MLP neurons of a small language model. Each row is named by its layer, matrix (gate and up: input weights; down: output weights) and neuron, and shows model dimensions 272-367. Each number is 500 + 40 x the weight over its row's rms, rounded and kept within 0 to 999. Numbers have three digits each. A neuron's up and down rows have the sign that makes its largest values positive.
After each neuron's rows, "fires before" lists the tokens most often just after its 100 highest values on Wikipedia text that the model never trained on; "fires in" lists the words (lower case) most often at its 100 highest values on Wikipedia text that the model never trained on.

L11.gate602:508526442495471477492519435459505492472492525508497506525546511541461506542593466497490567547520473524472481480429554511560457463464437413478476429454515508506518507483510460444506563509476485459517466436467433506559552454464476469554512456530554510477528478507508392493480527502556529458
L11.up602:401504406518526416517500518553503510506469454521441561482407519521466454550551483539455516468451497526460486478428485483553452517445525542485487507457500499406498565415560444545464465502455535444493426529537510492492498489416524478474543506425537563525526504505546495498497418466493590481
L11.down602:498542492432481520478493453542527448450511478456546587522464493420558561459501528501510471505533456525510469486530507479473454543530473493496447519547471535588448491548544483502531574458475429530470500504586479475506494502520449480571530536532443417501505466465497465416580425500416490528
fires before: "ou", "our", ".", "re", "L"
fires in: "gourdou", "lgl", "leseurre", "gl", "courdimanche"

L3.gate245:483435504478501549464491509496482557554481388407518542515559482598452533528471493468460479510458444478481465457502477513502495492454454511479515485486501517569455537535509511508420555568491552438515480528521488548457460476587488531502462495517509497528506437456583471503604546409484536489
L3.up245:500521497485443451465519508522434507519545472519503424521529494598518487456512461517492501455544469445481466519543461517470428530493508446542482519500496515476507527531462479528503506489510511526507529567545557448469572505514512492455521484472537512521497482582549463524504478470495459552
L3.down245:463531544511574508533521496537533508424481517468514486514478452466479452459501518446533588555596457500496461522397527514509472516403515477516508496470502467472502565505528486464485530473503543548522453513543554486464530555533457506461505530496433497492484538443547485437438541580491559474
fires before: " |", ".", "–", ",", "-", ")"
fires in: "0", "2008"

L11.gate831:507510563476393547525551503526499537508535529492489595498479503514475510473476480540512489522565484412420480463415500521474525414529498526439530437487494461505493479478552537516470488509542474502478498520475564525482520441579457481505489571512511539557492469440531489512585481480481487559
L11.up831:496492529448434466560548531436480537459526541507510507475489471428519523470503538498489452456506532526406528514520480536472463474538514452510573528494495515550458575523477487568494519519546481527453451502473548483495435444443484451591421474515527576588545449486474521508599507449464538477
L11.down831:592474494447502527457507402485547494552493469420589494509436596473474512499501492458483435461497514474496535461549485477502491530530433546497533536526525532559476519482507451470549551527518529484488489457450415516432474486535490477553481484524529474500467451457502494362466529479556548514
fires before: "ou", "ese", "-", " L", "ne"
fires in: "leseurre", "gourdou", "of", "essonne"

L2.gate631:516422478546473519386538541484460446531585459546507521543464533503472475512463497527494470503505524541463527490510523505451597480510539420571442499479532467484416496486510494563473426511453577567494527522475510522502509535550480487475537527528473479499479477502487569554470539466534540506
L2.up631:458557501543502551513510485551520432476395495478493429504516464561543493480496555583537468489446512469531535520524529497542559563533629549513496478539485510546504547475511491438518483529411496448531460479502507533487550478553571523505546515485545491467481404491450491508488614535458505503
L2.down631:507444459562489400527547462407417486468499462558523508591537537462402460441526407472482514481461410518483511504466548499428558492496495491504483541503521487496450508467526466567533461507511519482454557457528519472495441439514549442536513480543489468539502509535517527476529472518519492529
fires before: " |", ";", "–", ","
fires in: "18", "21", "16", "19", "22", "17"

L6.gate720:515519509546511515491533493533473557469525441524512543545494518505494510579516516436560470512540511561477473544527505525466488564457524410529592499472511533512446494489450508465523587393494499451543445507514542504470478512571473480491490445481472486462447484482483503513528535472466445491
L6.up720:435516515490424523517458504507543547493513408424550515563601512588545463528533488489447533477521497451492427476481475523444474516493408546529571579458494488527420480503572432483527540531473488521550527556498471517480540482499495468513445480428509530492448468544508475504466505438467490533
L6.down720:493456501521457520542520498514477520540556465441438472529531455522495465528539525536462537436500548507532488471499427499520502436478496535476480561435517497504488512555510441530481534526533509409569595475491488453502471551584477487561499565539496518534452488530505477390453576448514536431
fires before: " |", "–", ".", ",", ":", "nd"
fires in: "1", "2", "2nd", "4"

L3.gate912:491502506504527448535545467464476498543576519475507539530405499451477532516523531500480444507563545517444591470479520462498515546479535460450487514497521576509477524546441565553537510490479587546485423528529517514480493533543508504516542517529511480550477509478433495451523529533509564557
L3.up912:439463498565413563628513523531529449540551518494453504537475495488473478429544485486505478517565526523520501528523476496527515535482535407506599529475491471529510511513495488489532548531435557507468509454420544523485502528543486518557534571465462523553459463439490458477529471465491522482
L3.down912:477497521443526475454459434491460536443450467493530521499533485544445529562449538485549538482469462526496452460503497476525559455464461506513490461446506498482502485476433508495564509532550476510524504494546483510565470432451503491479493466476535482429491488602522546426431501486471451506
fires before: " |", "–", ".", ",", ";"
fires in: "7", "8", "6", "21", "27"

L11.gate1167:436595488530500473466512479479476475539513517546560511629551490519527533455525406439508544517524504475410500564493526519528527489464471492477447422457561436475459535491498478515502483511483516516435544487467505442464483498516457507470524546505478531556455563492506531524536485462477491518
L11.up1167:512439518512557471503512523575471409494538416552449573496519500499453578559552568517557541515481453521487555455523506507582534491497469544512525521558465465530557501502514470533560509465504529479536548536488525546489485484508437501545581534549483521551494517435422533520467471534528524448
L11.down1167:528500492473455566458431531395506549601512494467417438505505531446534464477490520543512483459491537544505530547549444472503453553439477490476521398499512510538516503593491524492506475512454475478538438550570479526544514510511499532492491496471461524379549464576517472479472537438558508499
fires before: " |", ".", "G", "Z", "-"
fires in: "lgl", "mf", "fw", "mz", "df", "gl"

L3.gate355:548490501528503479490561561471562518500477514464505488514526460495459476539482402574503442515525486550491478511472482590561462522390490450430504532497550469472521454480462511500576526450392435529496445491440417481512507548562409517530503559552470501440504466446486464517574523528529497444
L3.up355:460434469509460550500498509529448512504465511577503494622530494461502481471501511517518488512488416460544459551507419532493539444534552494510529470497509459495499530552563477509526528476489531521522567455408536443472475571462505457526425575493488450521530515481511485480482449472502470473
L3.down355:541538465456505509506496525479552514578507562407510489495564423514523485516466426483505533470501504562512471463467551523531525495465448518461516518457474523533463522443512492525569550413478442458444485404513510472570473495521497541487479529505565534472538482529515536603550452453529481444
fires before: " |", "–", "ang", ",", "."
fires in: "9", "10", "12", "wang", "14"

L2.gate200:504531439538483416529529536476509557512522517547569477468504449444410495508461461445548515479488528465518583509458473554461418453544430457560476547490450447520460488474520552502502553503522579456538518535472478475486442502434412485573533546498500510498569492513485443462522454477470536544
L2.up200:511568567472461532450494576509460468525458567487508509558456533518551570462467527506433502511543539505562473532449476467535452472464470516501448485484442483488497497536476513551452505534460462438470485519494542499482485487466499553478565536511465504484510499599532534489562470430465494443
L2.down200:551466509516558515493492473507561476521542466489476470441569528479521422571529480481559478450481455470438495487548531527532611516553579503465569502531591493473511515458489466473507454448538516565536507469528494511470501517536523473499485486493527503510507524436529506494493587507572494587
fires before: " |", "ic", "ina", ".", "G"
fires in: "microbiologist", "0", "m", "aporhina", "ng"

L2.gate682:478501538486505520392434552582509520482482508472568518512459530495485467483513507541455494547505458530486535450494492503479543509527531473473522522525453527501477472591543413477508562458427497477437551478482458498517529564491537504474503483446435560466509584532435487544457465557515526495
L2.up682:520439439450450525490568483538489533562438476468553436515530508558470488449539483564531467416463502469475367548523518469450459499567428485529475461577474523569511506473540473536465521605456411457435497550528575486517531483513488433522537609487539468547479493451511503457475506514460472548
L2.down682:504556529531502529483483475498563502436565573433555536509535504444508481541523526467496469537571524511508558464522463501483433589485557510531591497498549510514571507561571455409456517496485512524526497573509491494470499566521490505511501446465429564502533483475501561512527543565530540493
fires before: "–", " |"
fires in: "2", "1", "0", "3"

L2.gate494:429556484494513508524443490612475512500549474499519501499476483500480548503560560567519551437484471536454455546482551494575527499474585439479570434540455596522513507516559547457547543490462514530429510475502560497529560504537503510473512442495468580485512501506477474546506513456512567460
L2.up494:431535496572550550487446469539429510499467515575503492584533480525487577590500464504585502509482418451507472490546477472567545508423519505516547494454488474500501499466527513476481535539511499539399527493531451551473473591508500517484490462500454535502562498418469505462515477506566494502
L2.down494:472458500574507424491438478476604510483405501498516444567539511525454526500563449412498426490429546566412520487494474531529545539501516491505464538517485559554543548503451487452501485572490490491534511515464507397494550520510442521537565482438454487417552521477537525439566521490558469574
fires before: " |", ".", "–", ","
fires in: "9", "8", "7"

L6.gate283:445449481466526538464499473579485554511561499441536540520527484469404510496460492486540492443548522516511489556490426540509567523486525469582558475455496541567552508448463414498510477494451418511479517423467493537525482540493499547546452516532520489573523456474553512562513466456554511485
L6.up283:445496536496490552520501512509528561464571516535478491523466468527496526457468445545458478473468659534513443557449452578540469484538544523559533486476543534505530524492412504530504499524484459493471460593485509535445476536429565504590464498559481473433484510520554457518504511457557456479
L6.down283:501548593477494497513463499434568437532478470531461421459466544477608486484589566536497454525465466517530488534447543469474506485527464494471475533508545507487523540555503501450478556482563547491485481525507528482438548417468501506477483488475540545460452533467538524432435529498475556515
fires before: " |", "–", ",", "."
fires in: "2", "22", "was", "3", "10", "4"

L7.gate928:432478519512430472491511526564470451475486508398560516563453484557495518471507507576517548498588491467540473500489477480477539468518575512482512562461476431495467480542529527503475459535556519560460587414504467505496501509430485607491488477456511455456493548514512394498433515455567458463
L7.up928:521511464537513452540472561513487565400575465488448508494551505525479454533555554517566468498489554538481549550472470498440519508419502424493548569460515429565542535481390492557544541491489449464518463525453436479543557432552478506497387514495519501506448512490533514524458485474473513471
L7.down928:493398485426533534445420525529479513518491495516523533533467452456513514515524471500530519457525538416519504520481528524503547519496481522513516524567447533435472461544481572447469494484507511540541487512486469539512476549550516481480583459501519443502560552495433405541478464477572477512
fires before: " |", "–", ".", ")", "ise"
fires in: "6", "5", "8", "0", "cruise", "round"

L6.gate707:543483494510492462427529480493515490499518376449498471470548498577467555461499426508521420477496511467452512475486505471527530584461585536566498478530497429515498382517578520497420473431499504478474524480500482550449522510455456556561501495466477466527534538534508475553433488491522568541
L6.up707:477515533505507439489485460490455511469522473495505486548494472511496470440546531472525560516552527508450546409524518459534470510452538552506512544492463491540523476440494598466536442520477554547503457498521461516545463467568542494516414534468486510603511484472523520514484487507527478509
L6.down707:481466539464535539459503560493504524518467452492542484469508426556502431438524444485412397457510498490456446498562532467562504542470525502532488500528501477541478433510490496441482511450456460502468498463408440469483511496532476529451455519510560550457488519496540461489451520597537502503
fires before: "–", " |", ".", ";"
fires in: "6", "2", "7", "4", "3"

L7.gate765:433430512568518472492490543545460419502433447479499474478445534489488450484551444540518472517505486438551509466519455512490503476479475437456491501451583494501542537408497473473549546477495514518568476528570505544474497536564499486532537546546451588525523514429401488523474460530483539517
L7.up765:498439630549538454507530516533479480482531423477574484567499490518457505474452517515480477514546491477426574474597519526532459555478551460536555476433487505481505525543411537495508556462518516494514505503558537483518498511492576565472468546497493503550457486503482598525432539460540529500
L7.down765:483460573539495481482488493485467514496472465526513447526499474532452421450508427408429565505473453499443492481464484494501511500503541477418539414415592514496432609534539489556468499596501459468479467491590450542565534559472544524529560499467458542483522521489556491506435497558478540538
fires before: " |", "–", ".", ",", ";", "+"
fires in: "2", "1", "3", "4", "5", "0"

L3.gate231:539516479484551475547476501499494550537466517478506495500554471442500523436438554547451486521469428438512495476521430536431467484503550472555451543555463479511488563527444517448544554520480487478497516572475507459506507498521426421511507569487461431528534564400468502527520548485470480473
L3.up231:507509474458451516520540557449559547587530408545466478471449498510487517513545524520519484553518442473508490399544545440461519493506424440480499491488398556533501544469508506480496506532497490407487494556452482507454462505483489520515538538471477550534492479564459613514530541454504515431
L3.down231:482466563535549450467518511529521506459526545444526520527517458449542500486499503473475513449529565530517429631461496514521538542483481456475510408476547453474540459528535504509477508412483515569565524425568471541505524495528548542464509457485526475490468548507545387434487479504553443507
fires before: " |", ".", "\n", "–"
fires in: "0", "2001", "2002"

L3.gate1114:568529485544477494464514537578485519560537476449499475488587504523486513493560534459496557455515461465470519515580533527553464545529532515547559562603453469515487539559528482480428464489569553537470515497521560512514521492554504470550480448444484492587474527497533499478435491576456551567
L3.up1114:488539525470501532421550467535509549529488518506473525472590524450465442513532501521533540458593532507476517557501546565507490584525491584491492479509476425585518530508539515475426566521502495486430414554491464461445524521586449472571476510498468495537540478523512530479471501556536497514
L3.down1114:451539503416528469520443464484469491482527527498501510492526427537557485487500467453531458451497547455535448501518504472513542466441522534495474480425491461519466460452492489460553532483452510557623553549469569513540458454463501503459512516473410502476551506432487496392494461435420522480
fires before: " |", "–", ".", ";", "})"
fires in: "2", "4", "5", "3"